config = dict(
    d_model=256,
    n_head=8,
    activation='gelu',
    positions='learned',
    init_std_down=0.0,
    beta1=0.95,
    lr_head=0.00783,
    grad_clip=2.0,
    warmup_steps=200,
    schedule='wsd',
    decay_fraction=0.747,
)
MLP neurons of a small language model. Each row is named by its layer, matrix (up: input weights) and neuron, and shows model dimensions 0-127. Each number is 500 + 40 x the weight over its row's rms, rounded and kept within 0 to 999. Numbers have three digits each.
A block is one neuron, or neurons of one layer that tend to fire together. After each block is what it responds to, as a language model described it from the Wikipedia text at the highest values.

L12.up605:543493410505477487523504489485561530462455488478492515533527505518522480471549526462542497463558531512506486510449502517455544554557483482513461484393444554543478559470561468459540502534552490522442475515509494461475523462456475489516483503496452525498535516530453472448438514519587527427456467533555470532450530521520459512518461473508520614458456491525579465519495486486507430475573
L12.up901:485384518523539494490510512470494533481481524446495454453570514510461519458500477454494525504543563486551437512455447506463516553543501491483513486481524551501484518464509568469411446519536471486481409537564513523509492498483487514497465529436446506486485491468503481477452524569571560451555490529530505514486518551496487516507441451491540523573490511475568588492537449400486430435585
Description: Slot before a name

L15.up414:539451505513484538492480487503422389559520477494498497531531496518532473424509458500524514543585512567520545479507525498486515461488488459496550533414427478499418501531460481525422491434527507514506479518500538510537425589497491517547530445559521516476500499467568521501524510528531438585449500465476468553436448534529518546561460502478522501525536489478498371559469448406513466460569
L15.up463:520448537505477505516522505525486462466505482466493435555500561492514578477535516559570515532532505491469442474423558529570571484511488532522472478515512447438547506471430515509487504482470472461527495537490502497516471540448482486458437491508461474526550467438487425447497534483480514570536456550501562496523493578520426424467385476497511443530538494512515491504524469513469464501553
L15.up616:580538526543481505541467514459462490456517540490543521497520541468536511534464493462464544501503496464493432462510577485548463481444411478532489546544553490481505488560490511504485530546550515517473418430493559531498450509463495447480487530474445546406605469539557482496487600526450483542563546492533414508550503537523463518537439486509508500501477466490470428533465491512515476435520
L15.up779:559498482440455520469511534488485525489505460421519505569464553465486548509435468498490484503506473480474452549427531505540567496521527534502514499504565456535499504515595475480476411527515483496482465473500490501568497532529528497540525472443518489474463457533513549440489494536521539518410519507429539502590540458549511531565504467516514479479510488466516480506522515538519422460548
Description: Surname endings

L15.up32:529558449485519549512478570474432461487529492589441470546461520528483513560518518486481482489490442523503513494487476595432495488411477480561524506504564562519469532497461482487524402531458504472484422556502550486535463481454435507486501506584561553584494522544479501486538525544504426530486415529515521564514530511545452582522513502525468549467506484531558491445427488502472542542456
L15.up42:583508476565507481566546432448395507472496535488490445505518467547521472519510493516461485532482476411558468484481475471507527485510433466522560440540450479582487526483462524524474465496496518495438459520608582458529465499421467547567477454507483560473498489474457480526525539543546451473511502574492531475545429518554486530509437512546480490503555539483551529477407490456474525519473
L15.up57:476530551528562487540496533525497484496515512504493480499505543562461472542591455406483520508509473441521493481425516465557615482488435539490472486463474527524512437507487523480539465502454536478572468525544503475503535500489504562450557488564423466560541519534522539601523478562454538501500532417573427507577458437467532475544552471458549535545448465536518502450511545480491536436484
L15.up591:560576484428567449494557437415491452534460489510499506490479509517544587509501486557563530445523482467596587438560429504519497467483524505501458439454527461510474550575443505532552534527516576530437499463544476503513469490432482481512513414507419538482564466452470475494559559511522421449461456476469525517489493537653512505482471451458491457474470519460601551541504494452477571515526
Description: Clause-linking connectives

L12.up629:494546454416490501527488498447482513501501512486490460571487473474566486489508433463523463591496530476509506551561451487521541549421553422562473494548465521522430507456471469501506474579503465526414502526429511469542477545476526569490462433545509509486556471575475467471613565520512518485487496496435535545515532462514418455510541462572510616505479472540515473425540519483455421457474
L12.up712:518554484522473507482504461536498495476485541463530427480552462489521521458459576502580551504531550476505527520576519493470487562551502481519481391430448471498511555502470502473503573515578495468464480472469501441496523467469515506471449514399427494492434522415484459515509507524582521505529504512530563494446460536503564487535537448513453523501439581503479525503471480450477502481535
Description: List and table delimiters

L2.up122:509484576475466539549570473421486464526520565539481509491481471540563521459528581514452507532458427532518468459432584561548518507492647501441532470520524524479560539431452512528554522449572600549479539533574527469446487523445484481558528480488493540513532495514478497534406503507520438502519448502495519463532462537499549445466493514504469479384494592511538520542470488506526479475553
L2.up194:455521507514465501524522502534577531484482493423509482495471546496479500495515475439443491542509501527501481484417576482544532588423524474458509565551540539527459558544490480556418545459465513494485472562503637504558475507537600481524501488486582442475553518469527441490570522536556519465571476488553539504536484539509480473553519425501573463547448492483503435471399595547543509473505
L2.up386:444473462458544515537464544503524568496450540532482534522515465522495431556539535495503506500548534537514480555566485476545508458515568485535491531506490588540511567504550521572513499517410510540553500483529676454572480497505470477485474504475533504452442449534535462505520500458426515466452488501490519480510536522494518450467478528550558499509503492481503484443440445497463424463489
L2.up496:532445556548517527465492515511497487483515568482559518479546475526481552507490505518492482520479461461507538473539533599517545490400526530471449514542482450495536522552460496502517499530581577513474491521486516490485498501517503503550516508461509473442486415549505516519509392524483494520493539518559487561547513535514429480594490518547435452458470504417457497532489431503406527480622
L2.up559:536514484480493496525467535472499536436533489493491545515529474525481470546497498534565527533448471529547504479438498559534490597475573428502526510469463477501572511462547456496509485522503537476583478526576484456410418433567493439473515500543481547521506522615498497471472500496481526540486531399504482568533486510388505571458448489516527455451480487569434509531486558487526478464475
L2.up658:512486518539512503496452477461511515497506453532539516425506538451515433475446513535447540490505486514538543486474508572449598544440536457552523511534537516479498474486512510509388451468484518484497441502503527462474518533502396496463536561457502507498518507470534507490533498540553528573391478511563526486535515548523510447514479485508499470469461457512474516496510483536536416457533
L2.up932:419446549544470454499534449527529536517532558487501459604546472459475421465486509529447543535548416537542444577487576538462510510442568456507476417495494553482489472550509497507540503511486498571565501504552411520512437481541555495548497523473503554482450478504546515572504411509491519484470573542469486565532458546445496469504445551549521545527481524404441444517495445518493448431513
L2.up937:471413459511482526483521520451550507500515486509490517499501475446484535466551490502521489482479516491477517426477525529510449572408516455562454440509536473470465469398511499381500480504592469562482491524492525514523399457463515455520530494475546524487512507520484511548547457544454512482514531496572551464460441539491482500505470453503533424523483494504473391501538466496495474448462
Description: Section heading closers

L2.up80:441458456552382529559454481451489391549527490512526472476526523493476485509502510509482502519526562457470539513438534449518482514525554460490468465514480525509459496462482511595589486535527495505536435496519484451506525545517566455538550557467502450472418485493492542538530515492492560522485448597528518534533487493535504507521498482447452460493508512483559539491545581535480418410471
L2.up111:548541485533584536463501486491530584477553543506545522488479463553496511449512546458482488507472486476536501515488483495525489494387545464514469547480451505521515413561502539499505479569501528504469489508418451509476454470495485444530500433516516552436457494421536558485544527534563532507564510475505518472547483449507438582529456458551498468502477460474468538515483402441470434479517
L2.up135:574497496541467504467480473420532582497500546484430508509504513559515487400461472508477532537494482485483490480462486548479487521488485486504561492587478472513497489556487499449532498466581507539526467518441599507514475527557557499474527467515511485425450588519481440538533537543547478467595493559572428482497511523406538494462477492465474495506480473500494448557420540507501508527493
L2.up423:526482373515467522560536426459508522522528532458526569480523543492517563458446476529501475473511594522465587451419546516493507472522531497437525491494480503438565553497483517572493527451540522457511549493542452454533453534474528509458477465445513492529495527451526476560447610569484526468500462497576436492473496461463540492375519474588499486554477492540551469481526456479545502473514
L2.up566:509442453527463501515509490467614504491501482513523448504523556485557505529471558550455486458519513455545495431432492543484460526453522509546519479421383453578526470484550461492500504554552511501515500433453438540480507521489466523493518415508497497522544528424454490468570525483464515502575467531545549551444460535564537481469484454515502482475433495466490494527497506540487447431462
L2.up744:600496490481514524466502486493485426453533453419498580480575460539497502492502531516517475480488469480497573461493453496509505495488522544498445493466514493489593472463545576522445437551534522554505451485473405505543451536447525449544514490466555436434490504521439454513527496488450462531532526554535523472501485503535537558524545520522506538482556486478517533480503411527481500494518
L2.up843:447464510534524562508506467453460463536584442492514557515489533549513563456503437498490445524464554484494584451431437471479483518568496497500517406409497557486481516533452477564564430507578501538501517491563482456524482477518578488486565560491505524499532506496546438518551504533570438545530471542526455482496486447451415499484523485492471480467429499560552478476455488556527531461509
L2.up903:480555460486454461539459521532496432567461503446479496453605452443471476538536478508476519521458622508479550487456441474486509510439480487485499528429502487540494539444493508528522502512531454460499568529522521473460443501555507450422566498529448505514481557620514554442514475510475497551537404544504534501526439471486431558484487494523505518477507489506451501500424575492481528512424
Description: Family relation nouns

L12.up200:515451577501531492474505493510478410546462458434462509468509485546535485499514533423503518448523484490501380482484439431518503474524459444501470499536485536530512474510519515490504492532485490512488495511495495546506488452544487440487483503511492497466494475559555459508531586510504565440382478529471472424494507471585492510441556488486450523579572484524512517586475440512515497516478
L12.up440:536509548520531469492441520528510501476573430528556536521502462501479457564476560411483540540455410456475527553504536467497533483500437451554564589526457486485502540445522453514535535514503485517519451525508487545554523433493525503454514475537490497517509529512445464536543488574496517522486581566447445503453477387429468475541527472439466492477542464502483532491489471491510474509512
Description: Surname final pieces

L2.up47:587564598487567450577491519519506548509544472496519539536457537529564447501489545503497484507543503488485468416474518460526503534476425494514473510596479535549496470511444531574530477445514577432508451472504499437512586536516500525509501497519479529482447457495521494517510502502498539505421511490428569527507485521544557469499518471511505454432537549537419549509525540530429457515511
L2.up85:554503520558516533554516411529512412486565510456458491530518447569514500436511506446491518519527559506503490454455470514506487496470508443482449524486450447483516477522461558481575501412515571464547529518491493485538513539569541499468560596520455463508490535540537479502470389450471524466527534523517510513464501510535510474514544484587480475509532508457534457553512484506521384477555
L2.up269:497501480504450495509537496499481494541386524461508471515508519522531436530510498501523532535519535447502472409481549524470546495480507505554575498493469432509463561504484454562459500430568442536569485482496466518541440493544550467558471446498440551477451642562487523477546506515543490462570382428512531526476486522498445536507462546562532475509519538470534464553525563507495426466526
L2.up382:450505487502472565520509515430565489539487555434566501508553523579480547564504495491517458556517510544553556467462496493537466553484501537519547562516465485494458523460452510530501473502536556447490396482489559506490478530503513495477427478565494508496552496437496497576493512447579506451512497519499372470525507483521547595507578467508511494455469516523504496485561547512486476530426
L2.up653:519490513467455437560547512476522419491543494464507564506487469511564551467521563492427510519506549470506447439472462502530515513478528492514558438433490493534497462468516501493503482451469463518480521505505480533550455526456530480537459559456527451473480516502445451469538496445506539453464552406557511531521587522529480540458544476465513524467603508478519511529405565497448520452446
L2.up657:522471477498533512476491467442545500538540446453485570468530509465511562501516523490565402512524504483473497452406470531562447493501484503480495484487494487553596466489555589474562530359565549510508537451461412497488515479528445439547490533485555549479482539514474501518547538499451496483526496425441494512470463470516515491442508440491492513502503565455483490570546508488471524496480
L2.up949:568567500531519505507536545487594436516480497502473470494486484551494499518493490485502373454519481485487518473485519487554496493400536499544461501475473451497539561438452455488481559498513531455562479509580475482496548563557522530423481574496523550500402550531453462556501516501445572493419474478484451508497488486511427543537446413486487491535559550511502533533450485490537501456519
L2.up970:513503572532518442528530489476535515482517577425504464486487532542532449499482535458503547467543475446447483486438491588572557474385461493542492524505475495525524455435448533456520526439550443479507498507519453474524467507574551447472516512527531496507466471456484521479466458518482512506564508520491543537474449532542494528491466479464514484523449542472579418528493484432514560430498
Description: Name-ending word pieces

L2.up116:476533532519526451468482458476499467443497542506553532482484465488525423516563541454509506493459542527503514436483436522577493532469502501459508441487526506532427535522529501553473434536483384483535457530484388484456498505491511449504522540491436474450520532491445451446574554460474508528521431554530572501539477427490545491467520516495534526511567560514520451500407490530546519499565
L2.up147:461586557489492535495547489513521545489526549513464467563476525491473434530446526506543566429437521534473502508481548532511467417524527501442460530484460471538573442492521477473538495474512545493496473583451430520431444418497511500482478458494475475470477556526487480535533549525533535416530482555490472510569515558479413490448507490505603490482507504462446458521447494534510510463465
L2.up161:487562484482521459473585455508466552521562477465487472471466525491503476524551517473520472511549490442623552418489509491517537488562525487513563490474415466544500491550459429524512502542493484453417531510427491551484507507487585516534505564473498473556516522424490449533517462461500487507475570532490436517511541510485526520504563555454548549535490491501487344514515494483468505547521
L2.up235:478591570542555516507558440519566402502516535448509450496536541448585490411507460450488560486519466469443456497482465555468520483493456454468494518479466459539528474475488537483522450529512542492477499575489441471479517498418562502514527475472485480428582467523478435475449460540478488549558470489482565510519461557461548509455556576464491532528511524455455483489445575497519468403523
L2.up331:461527502502487497471550499544488504538510450480452492497489493481503439522485499539453501452516407453499486539412460534550506456458525477457548583574514544458502483572526547509533548466474489541495513520507510523480478527535554545516537480498544533543534544453532434501503447499508546514462457523508434511464511500475448557467508564546552453488476484477514459580507496502506488510539
L2.up337:457548530469529501532530471490482549476540496474489480461464491469489540520436547480417540540538518485531550558449574509498496471489502469486508497524453519540521513475431503473541523535563476488408440469488431475506544481512465449448418511535512470535443482557465472475489582484583514517608498487566430448479512513540499566456511460533474441447537530458494449521506552488527506467487
L2.up580:549517492489463496581489427474570481487452490522489563539466466511538424480514517501446481444574536490472460524451504476548476472439543494465526544521523420512560536515434512500475607492450498534501486496464441580491543415571523467492543565473524548535502409518516517544593496540576507487487577568543457518471533517510588544507510450477506398502484505481468459456538598431540454504453
L2.up854:491544504528524480488505482462530564443514593481460517449494539472545456551499574409528448560454480481487410559466520511464519462568501418533541515527515441463556487465516527453434503506547522511521466445428482491469497508476496511491478524506448497503513536537607462530472474524489480488555496485517532506474438484418512491504533487564542432471489447573544440576505486476481460488445
Description: Record noun, misc fragments

L12.up994:542502514527496506507483503474450526458517495526452436555548543535531516521465539515490529455486557511500521564505539457555524380539514528511504493504522533475483460491406482502504538611557490492490392539487536526506502495512481499474504480564474499486568407443530484501514490420558504470533480503498483537469426504489503500504604485455426506513499486482536446510496521461493446470501
L12.up1004:568459501539497494522516464504445442480509525505509474519452532523513543513482515466530507501469495425440510556478492543413533512573512536523471498517447542514445488558492479493487451592496421484480505492534532449504512541498507510534444585496553449548478544480526428489459469557476494507549457524495544543445518502437490501465504523586391603532502517470493490538401497453494492519333
Description: Clause-joining conjunction after comma

L15.up63:459510497537582495542469527534478507435467458471451459459520516503517525486498480495495482518504410453543471513504512468543443446442491484571511452483444456540573517437459511487523526520531550513479493443532472442549461510472470476513494482500559448481552485567478488510522544529483457479583459564510491481544534649468501496539528447523541538479423541485455484461476541479449482524486
L15.up439:434430512530540481453469499476506396464598453482525513565551514501484497490485551547529461480455496553491511501481504457580510483530493473491522466494505499421504562464552489525450620530449500504497469511475407471536474546501537552509511431480500450456502486509552454498556485531545487430538505473493478428510442538501479470522497478492524519512511548471474582473429474523491516499461
L15.up735:486498483531534484507439448462534477506445487480488478465420513480518430505523550540526494515500463491510507470514542508540514477599586540429548495495577544522552497494472533551516547418515533491468439524491512485513612483584441439565482426466462481475484463536525488545530507474517592402512561524501541587476483445451557505523475561489524496485487502577448532499530517453545483517458
L15.up1010:504517549535440527452471442523494425461429546443501451557530551522482522492497567471477516472498519527499454430524474538469635481519527527444518475488508526543463560559506511523527528498536567545526475494487483493543507587498517490525594435503415462553558543541488531502498548505523494498443497494514521541483494438473506488505535473534505510478483492545481482512477540463496468463514
Description: Section-heading and paragraph ends

L15.up205:557501532486488467491475502548508532508480551531546487428466593496504406460454507467446500538431493514482507470495513514547540515496559502586441571559500480438523488485520454547518511558539471486441532436529516404477546452473462583444469506435550519465489459522533528566529423538465545529447516458458552544508529489496550529465487466496469458557493494452492465504495448521487405444458
L15.up214:501507425452515497515508542496540471490527497549477528480568400553492478504588497447463505502448494484435440598537482477523488565455536534501442553496505417441472490538541475546433421517498504488486484506517457486515535450555464480438447554545447430536449493494491523486528459533532567494509561514550478461528506499548438502443457588499488430488520514480481442555483497470465486492524
L15.up390:532565467520519484521515463471466548459502478566544540453424501502487433481535520520517496514482482542492452484475498583466566520559603471482488608532500478413463545508496478499516518502562517443529496443480495494572448484503451494523496497472566539514471450458494562558539508428502529495445533508506492455440488497525510453521464581465464489574513540477557503491407452446493482468462
L15.up783:451490446460512483477535493513421538540469477532475613512446514556540485523499495522433531575561479525516517526509473456541453444512493531496545546469489460439491520470509525499499482531522533520452474466531453504465533443524511486569511542506461463516490402390540505484518454506482494483452399541458506575508541577465506511423517492462536398449481495486496444479552570510555472492486
Description: Numeric range separators

L15.up254:521453471511482535488481426522510460492517525487459490497559534417575461537482562542512519507454474474476542530493504463497572515499507566508506532482500460504426524515442535524495538581479528532546446511486560466554446483510504454563513522486477450478530475519520485514542583477500503498495443534527492527512418483530454486479372591482533506490517410548518431469500453466472501430494
L15.up479:548504574497500587537443479463435504471517493533519514434525489543568493470526460457512500487491514490528464496472550511417514526567560568545512484460428523508497492460464491503486497462484496553500487528485417453516557465443505453444471490497528442443440485475491440500486535574513584418458471502475523465425473528563450535529484523483494489487497482531534552468490523472468510404568
L15.up515:489479418415538505470521463502475512500526522473514544516529564499522516529503501500567569507509528395520471487485541547490534560513472479473514481527537551557418539558512519460499485491492474523481499614507491501501530454472507438535529527485543510396452499482499504554466540496494555476451523565499487528423431540512497498531478464525537470463450433490432414480533459546467498411551
L15.up776:481508498510520491471471531507524483598504464514439482472498472509499502526532515518520505502531562525553556365428483505480469468610500446509471465478466554472545581468485453391535570479532460442411518499462494486510509451532500534504433576529437486506544522513530461509456512530461542452491488477538530576510539514579418511524535514530518536487486453516517552505499505416520469477507
Description: Just before a name

L2.up18:504461486535545507542482466484510569443510479586516439527537506521450510478516516515544500498450565548457524487444524502570444490538441496557527509539476515454492532446516532501533545493528460510522516467484525503508431557492451501459562505443503516526523455459478565531626509585421543493487514493502494496472491521466492481542508517496496596441522480421434449491487537566488567553485
L2.up289:511440542530553485489477461588461444505544528474494480552487528458476468431484487484537520506448428467516433555475557500451500471559449473546506443520551499533544504485448504551501422498514534471540504534492583518516435515471563435520514490471452496531482472501520428494568422520535460474598466437516454497526535488421444468500574517496513493505496504422468435509559513522533530535493
L2.up343:529497556426494484501467482478604515530579452500501507481558530529477503495483591495486490457510521555494445520502497475484534491492594461443427455433470548510470552474484459477487525545458512542495435423488579522531502510497490442500451469512494522493500477493556543544580498488469510494535509588510490450446530526489494472495503499524509460481566431491491405472525488514456435518531
L2.up376:514425468479524488444527581539574493449474541536457514534473438532533533589489449535553487494486467553492529469481491478503558447480571485515436487486468550530539484486497486531554458459504435487531406479491558489501462470488481450510499535494466551590512528570514479519553522505554505538469475532513564490506481440478471485513514507423467510462449437418467421490561547494450494525468
L2.up464:556514453560525522459517453458506431458454554540512482495549498493507496479520513488511521479518477486509434533511508492499542542546553481574464491467518470471555502561479458478444469540476473518527403429520424579512451486446470494418521494553519423504568523530508488455530516506510615490484497526506500472519483461469547498438519515543466503440477471493510499557608536489574498553440
L2.up877:506581423416474503467551513588485498490471518550450509517543425520469485495531490557552509583535534449511514476442491480524537487532472534504480465517529434498461518509448475464441551407490576407478554455422464478512486506448494467454486476542530432512556499517513471547493475483565526521443534534432472492477449524509468559543533543448534457562507486458546476554550477489509471560494
L2.up945:506476528446528501564568482506413538477548489507478491511469491459496577559464472501514514504559560502459473514479540567457514511485510425503418390532521549592548476462482499541461464454556508492386472509513567435488500550511484524447511513484491424496435486486434477491520477516518484500525475437545494564530523470477399542492557469463513492436532475465443478492468480535528549439525
L2.up1018:511507401512528525531500529460517484458501493517499501487515506557498531480494479491590493524492480518495442473488516503508499534572566511501565468536473578539498490482581419471541503466532524555468456463517462535480431424523452484507447583524524554395460494567461538456579470486473557531528529503496539551467458598365481539562572524508533512501484461472465504459604572542572472465471
Description: Line-start table/list markers

L2.up54:586507573558524558540502504464430573468548507506560506439525474471524469497498500557467469504525548528487493470432533488508523514473518499610477424441479479556521477497487507507489485459490506503456462510500557487514512500479483437474540515461476480506494423529531467495421565525481502560440546534488479476479524519492458471430471480475487498467454486447415503501531561500488453503590
L2.up71:504448581545451479553502503478600492542488399475459487488477486461455467517502506499513527529476475495546555377485554477548518419429504516495463510538517527451475473461474546550548632500483537469451489471447540530502474516543577515567522550442497466525593478428363504533465458587577545517456569436528531460552415523443492492520513546486459441433535570496461543517565576464520529564511
L2.up432:518525520477460535510447463483509471472525479519495475531465467452533490501439465488591484451482511479494545470481456378488445462525513565475523531479515486429500513488517527441451517404534462510461486548555464450484502556531551476537526478540498456453523444507432496491563540524450546473493458478407468431525490584490537462529510504484400497480478536515506547497503538483569434464464
L2.up465:568510477473481447481552510435457467411546472470520481466496476545476441505462463445450496547530546457463526496499474524525485512507409418524489574541523484515536575476507423510479551594471477468471442510494511552578457523502503479457547483513505487486451453537519526533493480494548490544529438444489533509501431545543482540474519444520451493504528528499562373521531483535465493496577
L2.up529:534501543445442431472516540463567477574569491525474496517522508486401488466549547480529541515482474523526588458515506498508514484428503520523380549474536514516526557519558437575425557529494544502554492485479454523554524471464530368498515504409484560433456464543455525544558479451495527502493518563515497505520519506465544473557532481526487491490505506445497482488508495511510500521495
L2.up606:477577546501486534509470487485533473503508509445520513528539497481443483494498534486571414566477472505546500457453497575559509530524440467519484495573474456598560529488529554527496500497517543563526505489475555501442505454548531409522529505486529412436500544496518476495491446512388407481484443474490501449508523575487453499432511534460427510529520510478416450541485525476478475500493
L2.up912:439559520500458581493561467422468456483466543501532498573440505496432539557547498568483486540561537536477518463444524484537549531479592496570458497526498469539544553491512540604433547498566487557485477494510470475497477496439558499533544479550500498502467518527473489508509482441544462440517565465415482500499443469474475518488496536494468472449481550538467527524462570489535525417491
L2.up934:533472526479537436469525497520442490546467512423478475482533479472530553430473531432457453541504516502535526511501534501506477461423484423531435448569543486470400457503483565460495512531553534482544539472515529428540519509494510417492517479523493536464449497532526554473524559522520541506493521571539493412512530540531573496510509457525483422433509520485496448439499496491518468528525
Description: Clause-joining "but"/"and"